Weights of a small GPT-style language model, trained from scratch on English Wikipedia.
Architecture: LayerNorm before each block, rotary positions, no biases in attention or MLP, untied embeddings, normalized queries and keys, capped logits.
Training: 325M tokens, 9913 steps.
MLP neurons of a small language model. Each row is named by its layer, matrix (up: input weights) and neuron, and shows model dimensions 32-127. Each number is 128 + 24 x the weight over its row's rms, rounded and kept within 0 to 255. Numbers have three digits each.
After each neuron's rows, "fires after" lists the tokens most often just before its 100 highest values on Wikipedia text that the model never trained on.

L5.up827:161114118108133079133126142124154144102140105108100108075169126122114153087106119132113162123144123145090186124110134143116107120132142120119117102090123109099179082081116115084115126159149142119132128118181127127106143143150145137120100129122117170146132159124142087133167180141143126126
fires after: ",", " and", " but", " that"

L5.up462:121149111133115155124160128138160129134149107113160112105108104111112167145120070099097163147156135163122087118118129119123147111141141135134114172122147103101103159112156131095100136123157112158121112144142127127147106147171106097127126149140128166112145170063149126106108127137125102093
fires after: " v", " V", " Gl", " an", " N", "R"

L5.up932:147109114104077168139122176111145147109163103129098118079092133133157147101094150137104164065142130110134108146122112101145109109113148130169099106090141110123113125112044120121162169144147109098114148105125107122129106136106100117107131154149106157118133161123143144117114144100137172091
fires after: ".", "\n", " T", " B", "A", ","

L5.up916:091127138124111109131132174117100143128175134144175135151135111097119106125146072134100151080126176143095106152111166132125123121180143144101095166127131150127096105130164147144134142117119074148132075149145095135141182177153099099149123111124127129136101142144158116161136133132153123132
fires after: "s", "os", " s", " S", " ass"

L5.up959:154074132124141168109124123176131116121094130097166144112115137159154108116144090056091124109093139128130145144143122126113133135184149111135110126161111118155152158124112131120107115162130144149139139155121142155145127138109137097116121107180119164142111150074143141109154142117115098115
fires after: " T", " t", " g", " G", " Th"

L5.up70:074152133120139152143131137128146101126146167113110100123163119146186101108167145095084172149131140155162099111056089100169098138155112118133177122139141155126122136131096051114152124176110151139187149088138132131116117134106107130141123073182160091134147133139152130146156115135100136113
fires after: " t", " c", " per", " T"

L5.up830:125137096127093097134153122115144172145104123151087117088165144162157171106123132124124124109138153122150141137127121117160073111156125141168155130131126106136133102132102140127151151151116158169141144171128131131098157138117132080088134165125143177177118103143121134101147158126129119164
fires after: ".", "\n", ","

L5.up498:108096141110083157146139117141137129124138111187107111116172159147103121141115101129134130124083122146125116146118108120150088114135132155086181133118106113103144118120117132111113139196143134122106137170144142146125128144139102125139181177112123173118092154142156115130144142110101149138
fires after: "\n", ".", ",", "S"

L5.up136:130113135122136166135109138141156081122137123159097106149108126149165134107112093131139137113140121122114113102123122143169080128087133154148123139160150119113078134063070119148110157133084136158112141146146173126108145145109109143100117130153145098124091139108146175139160142130133157163
fires after: " |", " h", " an", " a", "C"

L5.up890:100134102142136149156107107103141127120081126180107156125167094120119149128129113125117151111130090145126081118134141161121134097157143134122096081139104140097123128160103115133088104130116136130177152106110131131147158141155104134098106102106125176142134124095153116145164130125111135112
fires after: "ir", "ra", " v", " design", "v", " se"

L5.up243:098136137106137127131096095128143148122100100157139102137143133130112161115122113137124135146152113180146151130101105136138071109101154132132136136157153129102119092124119122167117134142136173126134141087146119099125130087113107123105097150111132189103143172095166089176118160141116168110
fires after: "v", " ev", " v", "í"

L5.up862:155137108116109181135130109147100127094144152140141105138140098091092142128136123126115134085113154179164147183118129134138107130147151115134162111112121124086083149166131118114145172114154133114133124154179090096136138149171147098092121122175130120126110116161167142126115157099095122122
fires after: " Ch", " K", " Gu", " Q", "n"

L5.up958:112091085143123109180184158162123113140126158132110170106127115116171152107153145139081120133149150133073122153118142124127120095087108110099138129119173128133143156109110104114138107113120138107149051138154091107115130121151134129134155117134142169154132143112166142163115122121159124142
fires after: " |", "|", "-", " D", " Play", " Year"

L5.up357:128129087155152108131098147120141152134118117160136110094106144127148168098156153169113135098140123112175126144135116140126166101096142141108135191146177143133124155180124110086107117199104119157137082145088104116116132132129149148144122118151142133142119114119146103121125100135137136148
fires after: " n", " (", "ic", " can", " of", "|"

L5.up948:128122125078086127173147072112151143156110141117153115103127162129195157132108123105140163143116113100157153139110118116144090099118088146108144150134121127120116077117158098138148118130152080170130135152099131122117108115120108137094084155169119141140139154136140146159133140102109112188
fires after: "m", "v", " N", " n", "ur", " al"

L5.up417:117101144119117137110104171184142110139112144160137167103132090131156120100160124129123134086080124158175171119088159110123123124115106092092096128132103132130109106139123111127154124099129143195133155140149112147104126149119109082138121118130100115113100112124116112111118143163184137101
fires after: " t", " T", "ld", " P", " ext", " A"

L5.up716:144129175127147134120142125131174107111123122128134093141123054125140126139084139114160147169131103196140158100141141115106049158106106123118174183110156125161123116092126124131148130094113141185159105125142103108142128151122128173140166129135152108156173120104182135128127143114088179102
fires after: " in", "In", ":", " In", " p"

L5.up214:103139131153121093110104167123134140107108133083108199143104097127128107095150120102129138131152122127133124119135117102128143151081129107123138158145153097133132107167072122093143118158100108164123146153141106074089098155113119132131112141160097153201125143109149124140153139121138142146
fires after: " |", "==", "-", "e", " t", " an"

L5.up823:127080111092107145112124157146124155139118100137125156128162121130131153124161122077093131143136130163098139151128109089175130124173131102136085158143153092080144162140144074139100166141112130153181127112128134121155145160118144128124162128139099111110139138135109132123121145086128138117
fires after: ".", " ="

L5.up180:149109121113093086106137173099120121113177136102195152096181130132132111123107127132056150128120155145122142117155140088126142168141158139118127124130096070116156111129094125120133124140114133135130172141113147109156140177141136132106142129095131164134103130128113142130127098098102142147
fires after: "-", " re", "fer", "red", " describ"

L5.up174:131150113175113139098125106142121143137174106134160142160140121152116134122112122102076168101081151102146135169159148100131077154114100139095126145148119086062119101122096143100092134098123140137116132122129149144146125127128124105154127161133112123119097133098155189138112169115092114138
fires after: " on", " On", "On", " f", " l", " —"

L5.up712:115137135094137172137140141134131126171158091097148156144136121123139106089117179081113148142096179117172111130086150105106143150093106143125109137120114103133135144151113117159152104134121136099103166148159155107072119151166110123084138140133120164095137186081119147145095112125124121145
fires after: " d", " D", " v", " T", " G", " V"

L5.up507:140131117086135165152134157115139107119168092096160115105136079151156156135103106118118147108111115133164108119140110074139114150154130093122134112116127122130146136081154083128111146136142090111129121168145125121105113131093144123162121140122141110104090102116136123111139190074130172113
fires after: "-", "==", " a", " His", " is"

L5.up428:114101071103136145135083152101123165086130146173132138136108141100122126143117106153133120128159146167137141124132113080165106142140154115156164163132143136098082123136125136094128121122114113125110094177145141104134144156171104139111141168153115128138120131107137116147141146153173132099
fires after: "v", " sy", "S", " elect", " S", " Sy"

L5.up641:126131102108147126123196154149167078181113103161112148112137111129145120115104106123114110122131145151118175167113041127125147142121100091131153163084130150109139129143135125136148120157140137136139152114155104123117119174090086078153131132109110148113124168126132150156129124124162144136
fires after: " T", "t", " t", " ent", "et"

L5.up331:136103132150125131139148169153066141136132129136079115070174130084169129137127134127107137145144128103108105120139108061138166125109121109080132134092098118091123155121130129115134166111126161097110166169118109113096125104176087135098154138111132130169138141124134141134138102122103181118
fires after: "\n", ".", "=="

L5.up126:072093152110141148135108127123140179147131135149141137121129100122151150133114098117117155119146149155119148119135140137133106107095108112088137114112122110148118157121147089160126157116138123124095085104124099122120115114129095143155144119101115140125161115134142181120152098139133144124
fires after: " p", " P", " Con", " in", " con"

L5.up892:084107101110116114116142164140068148132121064119119145125123150110155121118123111126117143162127141144137141124116162132111131083147147083076108098097089126109127152137085143119125121110133166128179130132154114124148133113126124115095129150130133153146111092101117102128130165111154115140
fires after: ".", "i", "A", " I", " Y"

L5.up901:141066071091116119100131173132115135142122111140128139094167114129108149128183112079080123143100120169124158145144118089138131121159121097137087147102128115100118127148131065138102168164143133150164143127124134121158163145109144143130161144152105111128149120129108124121116131092112134133
fires after: ".", " =", ".\""

L5.up955:101121113135120138136136139116154141097169075096140115136119115125163143114166144130149128104171157127162104127130081123112146136139092104130143143145114158121138142104105121185170162120091148135136135108139111075134138131130102057124150108142114125156137120082114175112166124092101157164
fires after: " d", " D", " h", " s", " p", " g"

L5.up703:111123125124113110150136134145128107121104156163128099160085171134104149108152123164127129137124122162086133128087101144120149105129148112128113187126139138123136134176118121111151140158101113118137123104105166106134156157160097144121103169119086166125100136134137122165132136209113116165
fires after: " f", "i", "ex", "iv", " reg", "if"

L5.up166:096116100109100118175125138109108164098142129124165153098085116157150141123166147141131108105127124139124134136137100125120079167154125099128172142108134138116131161139159125145121122140149131140175165127098137108123115187127092130116156085095143137155139158139164089102119193139121112086
fires after: ".", "et", "out", "-", ",", " United"

L5.up560:163129130089107092122133170135087141137116127144147122127173129116137115118113099142057134115136157141136130145110071113147137130143128114113184111111144114118141099138111117128116150124102135136122085140113128133158193132130138141127135105102075164144089095129151163111138123115098139141
fires after: "-", " S", " 199", " Sp", "ic", " D"

L5.up131:106107111130108143106143115150113111115172142163150113126121118104140127121132089143140139116115120121117148125156119174098137158113110094146095126148126107102116130143139108132112088119133078129157138085101117104155172132127093080141171147119121164141096148099146175166152091122105145118
fires after: " S", "u", " in", " de", " H"

L5.up814:139088129093126148159133125121141129151131162154144114081122094100154088092149103090106145120171123126123129126150109113161124130134134108097160118148133139146160132121096117124129079122130127138153141152147107069157145177089117115126139151161101152093167117095146116122139099104128161166
fires after: "\n", "|---|---|---|---", " No", "c", " c"

L5.up139:134089120125131114136132156151085088106098145149145155089107149098093123141113157137085116134147130143158163171138155142121167117146161086093138150156133118115104112114091121114083086148109123133138108150116132104138130170126133117073098189135089148120092131101104169140166131110124129140
fires after: "e", " gu", "o", " e", " consid", " s"

L5.up835:158102141120093130109134144123106121129195103110153144074155105088087136108109103109096145087146168130149126137114138147186093136162144113110079153139143084159137142138107149155099129123126112173185126160103111155110118165153097137131139084111148133128118125090169131132134163108147136122
fires after: "-", " (", "ad", "x", "e", " \""

L5.up528:119120140151116148138114102107122119183138146096141115111152119167122095096139163133117137107097158138112120112114086122112150097160143137092163132151130139101120164134125133096153103146075140156120152112156143147099128145135136087128137146141117136195139119116123158144152137125129106147
fires after: " l", " p", " ", " h", " o"

L5.up178:122108127092122135099106143127149131135061136126149112075129129155154128109179087096111143122133156169143142153125131085103129150143123128109104152146121113092176158131087118125143154125089153092107079103120088111133168138124109132102129152121141147091162140084164121148169147102115137164
fires after: " ar", " Ar", "r", " Br", " Fl", "ar"

L5.up852:114111109114142153171179149167114136177153113119121169100117112080147119110122118137105141121156142118130119095093142140122092125123091107156133135077127142159118092169139110143093130143129072129179123167149080095082134139140112120142149141132104134144133119087143120119126099142110133114
fires after: "-", " Play", "ut", "en", "al", "t"

L5.up347:145102105119095152131144118144120147098108161149176111124135113104138092113133095099084126139145132146114148184144116129126165108140125124152151159079159116074114141133126133185074079102095119141139141130148095140102147155111152093068134107164138118147126116149139121171121133160166121143
fires after: " ", "z", "ate", " v", " S"

L5.up128:146155133100092109122118178152136129127148135133118109109136129088143122098152123153105131129105145163124143156134098157165126130137149099116104145145118113142111081096121115087167104133107117165099117147141124100086116146193066092121128140117127112127102142149106159171122148164183113124
fires after: ",", "s", "es"

L5.up98:147129056144126095108136109117082091129077149099128161125132113156116112081148164078111126154141161112105122116137154134132155108116099116121120140107108153148089142126120145099104137170153114135177157114134087118136109138124141110139118130100105108147141160093174151180125133098164126111
fires after: " l", " w", " j", "w", " st", " W"

L5.up978:106107101077118117132122124124176166159159110165156136097145137098150104141138146153140126125119125120126135162143113116133129169128098121156143171114149100117087130097145092137087128159108094135106084090099108122143167175098137159166149140134118163163118114104137173141088140145155139129
fires after: "-", "p", " Sp", " in", "=="

L5.up607:117140130105129094106121098130101155152127096146159131099129151112173171142153134106167145098168164117141137197193082124137120135115139109141112133114154146136138160116112134116112118147149096094112109120108089128116178146105139120127147146131081119161127184123154164134129141098163118154
fires after: ".", "\n", " m", "-", "=="

L5.up591:097108120128126151126144127144123134163168109141123117114154147107134123105124105122134137111150146089155139113121118121082094109180130132113166118133125105152119118096125122145120140100151096153119138155122128065128140112095164123131140108164100156105141145126154113152157147116116197106
fires after: "\n", "he", "ay"

L5.up771:141082144117099158122108103100067129100125096206123126123164087115146123138116107135150114123124111149128160118133114149161113173104137097146099115105123147118122157130129103093152112113116092136151134144134117156151101151198160094095140187164098098143130150149123144121130141137106119123
fires after: ",", " of", " in", "hern"

L5.up910:103142098137136140152124151119123141130095138135179188127138109140148113098080120123115167101126144136140134124098096116124104153112078121143080124127107167160140142103137088075158124173120110125118135098132116146116112139119120104139151105104107105149099107082119147166145155118105121110
fires after: " l", " w", "-", " r", " W"

L5.up844:135131130074067134170108104112142147135150093166149100129141118147122165122151094119123146145137132178152109113097119094138112101127118140111116161125181085098109151098106055167135157099143150117135132098089147131112159100117113115114102161150133160111150138123129111165160136116136135175
fires after: " v", " C", " V", " Car", "if"

L5.up106:115096114110078116118141094111106154120111118097130146157158114108141176118110136125142131104171113099147128124161143117190136157158138141094145150174122114117168085112128128197130134117117101163174106118139121077106117183133118114125119120107108139119164156109121154128127127117127129132
fires after: " pr", " cl", "l", "re", "med"

L5.up994:118126146154119110136124106100136122126129146121161069107166103122129179124096130143149150124122103093135131122136157124111118148097079102115098134117137113143152109126145104190121100169109145158167089144134081115155150131210085144104143132119132118129122116135137137136132155117193152166
fires after: "–", " in", "-", " In", " 17", " 18"

L5.up555:126097120114062125140136132100122161142123117141130099129124130142168114130084142100100152134108100130119140129140146108105129102138132115121113142130113108058117115123080121109169142138158170147142129156123147128141159169172106099105138109112118171193106187107135121156110173096126144119
fires after: ".", ",", " that", " as", " and", " because"

L5.up669:128120132133137140152126107119114130138163133132128055139135075155149159126149106169151158105145130122153149151135161098118128120108096095130154157137142127125154130096133108095163167111110118165146158145154126155133138161119101145116196173119116123129107156122140193146123128111134198154
fires after: "==", " in", ".", "===", " the"

L5.up224:118126152075164156143130145170128089131125173110126123105179104150123122122141139110103141131126137106155108151138092133121103166117121099125108150146120132127096140102107117078167143158104119127119097139156079165091121122129071136172161156166132121122122156131116120160130105106095142163
fires after: " a", " A", "A", " D", "-", "D"

L5.up313:095099133144132139165151143152113125172120138103141130090139147125165137092160105125121122142181139120127102115142072142133140069138165103116158117131106089125114103136049128123111093133095132145135123123122117173138106115183087128122132157115117118145099117100165147147095123085114163099
fires after: "-", " t", "t", "it", "==", " att"

L5.up866:105090131080108172196121111163134151158160116102102123124158069175155149128105142120140114097121142118131127169113138169095117120140126123133139149121135153116122113138122151118142120119138096127187127126182148097161173137158125094115133117094114132131150158088127148145106141126118167144
fires after: "-", " |", "A", "'", " A", " F"

L5.up318:141147129119139172144098093143135114124161099143113087100117155119093152091174153111122135144105089110127072134143071134157113138136141131119127163152132099103150162148118155179163129080142174109137138157107127085099101131158126115097134124194156147103102166139118115091120116121154125143
fires after: " G", " V", "c", " occ", " "

L5.up295:098108108080129119125149091114118129156111119158131087134129107161160127134115118160163114155098175150173150115133120104128122172152101121096157134082139116131135136135145109113161140112156118121096088156145152089103121121098109150112151138150118136148132138110115132147131111104126180127
fires after: "-", " p", " P", "P", "ri"

L5.up218:149126130139114127168145124102068103128111098136099131097107092114147101161138132112093142102140100170142151109162142112112138118139129128138128147134122141088178123141125114163122133140079126095121102077128160134143144154139088134141145078138107157131086147108125178115113120104151135106
fires after: " B", "ru", " be", " Gre", "amb", " E"

L5.up936:104148117125114131142098150135127106100122112099108126129165167108152146124138141068149138071114121157119151114141097091158133089143088124161139149125166173087107143132071139101116130139154125121121151154124090129143140148159077179086141153155135167148130178056146132138119141115151110135
fires after: "\n", ".", "A", " ("

L5.up484:101082099124154165119137167148110164097102110119127148126158117153166133117109116092125130167138143109125075116150139106107139146144106107117153152127102131133103140163119112107129113112142116132120118133155125128116146136092121115093181129102126144105138126135172164129129112101147133140
fires after: " |", ".", "==", "-", " L", "W"

L5.up458:092092179115140135127130131168095119159146101179163112118149082163089120099123117147113136160111074140131142125125107122135126152118099135127114124127167118134121151113152139134113152127126117136158142131097119113115141091126135160099146148178127181131095102131130133177147123113138169123
fires after: " M", " m", "ag", "ass", " Con"

L5.up164:109133096127154136088117149115125115131116101183113149063137142162134128123140127094097161072112143170129147112127149160139141143120097145135095161108156150096128110099112103107137145124137107102117122092149071129125159166166078093115150107134110159101067133113126167122132130092137107136
fires after: " |", " D", " B", "|", ":", "-"

L5.up123:098113132113143138133103114145164153096119121144124148135125126149168137099113131108126119118129091118104122144102096137165164153110114161147089155155120145114119111165109111161113111106112153124146190178112092136171119141135110108077136155123118140133178148144141106152101132145124121075
fires after: "im", "d", "ro", " prom", "b", "f"

L5.up615:135156118075132109133088123136130158089113133138129126087150112141180186111090129145141119127144134146138133124135099099102119121180135166124148139101156145133142102079119141067109138147139132127105141114111127160106172161139123112115156146129096143137135158154156130113169097146095176108
fires after: ",", " The", " the", "The", ".", " A"

L5.up923:127137150111134133104116072164175127129101089140182149116135091129092174112107119152124146115135125124097116167105086142177091102087095188146135131128130125118130116145103133136154127164148127106152122149141136102152161150148072156090196136105103148124132143141168160120110146106105139132
fires after: " Al", " All", " Cal", "nd"

L5.up865:110112097089121116145123140122112148120134149157150137127150120125104118107137104095109144125150157133124157106169091076139116144119112090110178108104135146101133135080138106148189185125139139114119094136121050092095152131103161106114143123128118149096119153127156160142128173116120140113
fires after: "-", " He"

L5.up408:135115082113111092136167132141088159151126091133151133113182125094111128124162084105108134154106095159088130125114107142131113129107151127095069165127099104109140134096167124085117183150132118157192146102136131153156134159135127113148142125110118119141116108146131121161107193097131146149
fires after: " =", ".", " in"

L5.up452:120138144086130067137151116159141144129089109155174129124149139142152172102134117075085157131111121156176162130123118096123147150095098135126143118100137140127144090145119141144154125157116092125142121147139140118105160166136132077123118144143131142150152137076132158115125096110165113104
fires after: "\n"

L5.up937:106121109089120148122142160150128089137132129071101142106119110111127111079118157120088147141119134120128089159115143141082121161113115148135139108093140098120131123124118117123131135129125102159132160134120076111125118116158116101115138128185117191101151138131155125131101128159140156132
fires after: " R", " B", "ak", "or", "ay", "ad"

L5.up928:126103086097138094128081146117143101117159116168134163117093141163118122123140170121125146161159153138124120157120117085128140132132139091112144114130134082115159110126104069081120102133130120142129101108125136134166085108168112114114164131126113132126138139041168115140130114177154121131
fires after: "|", " P", "le", " Me", " |", " W"

L5.up366:112102159135145138132139098142132148121133143133167114106176099121183144115128122132108173128178146110130148112140126109137091146141134092112123169084138156144123133141161110146121182123133062103123132203138090113147161158135140127125135169143154185117148134119131165114095148108125133161
fires after: "==", "\n", "===", "-"

L5.up766:115111123109132150121156141125163133095128107093157126124177152143139115100109081086134096106132098121121121152119135117134131131107147160089126130155129109108101127162121147154134146161137127143133130125185138137090114151123088106077137151124108145098113138146119135130153139102151155129
fires after: " v", " V", "v", " ass", " inv"

L5.up981:103114097068138132125153090131110171117115123127158110140144151128190175109141135114115135104139152125109103126079134143108140135093151168134172166120123148121101097132077105142141145198115149101116136149164099105140157178109084153101128139104124108098079097097099153088135172132120145152
fires after: "\n", "ording", " |", "ar", "-"

L5.up74:115135132098092120117144112138140090109136137174127094101178114145131171087089111179143121115138123133148142127126177163146118127097100141122096153184127107146108139117124124120151138112109152116151117129112068081121153157152155136128155136182126111146139088148165146154103138153146139117
fires after: " in", " con", " of", " Ad"

L5.up962:152138108126137107127144132134130136118174139124123140146142136121139125140120109107140114116156132129109104123120091118149142148148131073122152143099213080156116096106123133150092130146093129099167120136151110111139114111161108114084159121141130102129154112089153163120126142123138159126
fires after: "==", "\n", "===", " \"", "-", " un"

L5.up49:113153114141145139159103128137108085109171120090142096118161129097151173129132093107102166102142088128152128145149103139091142167113096140100122143153114126073084155164087123116144146136147108138133146144153133160121109153122156140108144104198156135136122140115131143116174117133150126127
fires after: " ", " (", "o", "e", " v"

L5.up53:142132097144109145089133129174119117174174115082177138137127132102183125108094101160097192108142137189163149159128149085131090132115123132122127132184161121152143096144124120147135132115098161119157131146123102101173153130114139152157182137164132157157090168097144157134151153096112136132
fires after: " on", "On", ":", "born", " –"

L5.up259:160137084078155142140120150133108100115133140151093109099151094149118093101111105090116147119124141125151160080104138125137105139136067141159121135106159117126107170139104120128107122165111143117111128137121124158081163105172149149100107156147118117108119112105144130207138118075093143106
fires after: " a", " an", " the", " any", "A"

L5.up850:093123127122109131166117149107077107110166146130145121093128114106081104144136100081107186129160134129154132134159112146163135153158133125147174143128167139145108105150133144131122133145088115107118101118150118078129172149112148135134126117161135178142077124079117103169143139096129205108
fires after: "he", " Che", " U", " C", "C", "ec"

L5.up909:153123093127149140178142105123140125110118072159109117084122126141134115104110137088109136102111155117130144107089104121124103147130141134095172145161106112130112123134127139077145089140128123118129116129164165141128151139150082110148134142158114147076127105077122111121110115100141165127
fires after: " N", " A", " M", " F", " P", "D"

L5.up444:102090143097078151100097107135158135149120138117146109114134106153130142102102122127110134114102149152100150115167110136173101120114105073126138103134116135102138143114103117116149120176105134182136113159138107132154132103126084156119106163132135156130106161152142109156111170136118189160
fires after: " Al", " al", " Bl"

L5.up655:126146120143138113115135115158162112150103102132149096089166087150158137108133124137149131123107112110153092159154088149122118142190108135128143170123132151091134111090120125105142111088084082149162127132095158141099151136142138123114130165090128106151126170095155156117139138147134106151
fires after: "m", " am", " A", "A", " O", "der"

L5.up998:072140132138152161137118123156160167128142154154155126110129097085096110121088135133091136164092117114100107116089117134121148148127143110100151168104134142078163171180117110138122155122111133086124100148149118155083105198106148106128139087138100144126124111106128103152148133114128133141
fires after: "\n", " D", " ", " d", " pro"

L5.up430:093127154080147112091137127119097110138119133120136092129134100134129132106133056085127157061120140134116137152097115123122093089096140100116139146074155135124150137099132130167126150133108122129168145129113135176087125158126114089119120144126149144198140131070152123196114118119137142132
fires after: " ", "-", " (", " \""

L5.up952:126126108165096154142107160146102097140157086142105145090160099086168153099159113133126120133160165134075163178143101156144117123137112131120136119165098119084123086096076174157126129131114112163097157124120108149085178125187106146081133167115127162142120142137121163133136195080095141146
fires after: ",", " there", "re", "w", " W"

L5.up1007:089065140128123150157116119129106123130145103128140118133127146133150149124135118140141159080142147131111128156147172095147149090149135131138158148116164145131117165116135078112146175111102116173116146163150090137090147133121084160110176140153122120172132168110150162120112128094100153154
fires after: "==", "==="

L5.up260:139127144140129131160144097173125113147131091139119149124146071144189185117126146140148140180153164140099145120166090101092112125144129115092129132126119121139162139082108076115117162162113131153148090114152118162166121103167069128102123123117118112086087127113139141129128141143116180163
fires after: "==", " the", "-"

L5.up714:100112114141105110120112142126090087112105103158103105065132182147130163102133090133115124087120165120122146150090136089118123079113093112094113155114140153093118096165113106138122126131168090146120111123095126099138124135120139110158147124134130147129130151096162136137155161155140172124
fires after: "==", "\n", "===", ":", " ==", "ar"

L5.up456:137110163154134077131142141124112101160173107098108146128131165127156163101118088104121180127124120148148114120143133113090128071133175088155117122078118116106151136129133125117160142132108161099121096148143163115161126138128158085119160130133144138151152145124175134106104133113126122091
fires after: " –", ",", " Lab", " and", "b"

L5.up61:114146119106144145142140099129109151173125110117085154124086147160100113103167114113111138094060153136131107127102104123122111123184104071152154134128119135116099152135142129150154131146133187149134147124156095085124162136122114112140123088151117142085141133103147121133137119150171155101
fires after: " T", " t", " ty", "ot", "y", " P"

L5.up325:122124127143161119104139149159179157135112144132140138143155104163140138150114139145129143151163138134144137156111076110152116162108141070121129152125170109077122120091102101154145127140127103156124128125109067073134181166195126118108146120119090131153168123150143138133146134145129124112
fires after: "-", "\n", " |", " ("

L5.up337:134122083150106085122173135159116111077102129132168152136166085109173187113154127163115134146123074093119110121138108157124070109131094096121126125163150158119117132170131091114100116110141134123164101087146123125164136131106139163098090123120129129163119150132143157157174136120100119121
fires after: "te", " stud", "ong", "umb", " ed", " vers"

L5.up81:159109127113110145116142139130113110123107130149122122147168158127157135110127117114122129144135136155135131126109084119142154101094167166124127153086148126118138103130086154102138128152082161123126147168088108128116108146131109119118129104139132136190094155084123100115145132101145136173
fires after: ".", ",", " 2021", "\n"

L5.up359:103137149091093129114150112152164152140173143103141074064116150130125128101109106114133152120147122126156170117136064104132100075172114157105155104161160155090128158129105141129114113136147152103091156157125134109102110125154095151112178136125121185114068132120117165103096098103154131117
fires after: " C", " ", "v", " V", " B", "."

L5.up711:103132090160148095141110092158145099136121145149163132109096154113131143117125152133076140129165177148112135165122159103152096159097136135130170116135188115117122151179113133136138164146115126114111095173140097082142192131103120135071138106108136151124104124137151150103115130154128166096
fires after: " U", " N", " K"

L5.up464:054142143138141200160114074164097138105110143180133105101160112091142083139104095120139153151100142157126162174100138184113131142143158119146114140135092166105136164131141131122126112119126118109145127083117094129138139136159119126098138127168094141108150116123152138139113128126103138090
fires after: " P", " in", ",", " S", " to", " Mon"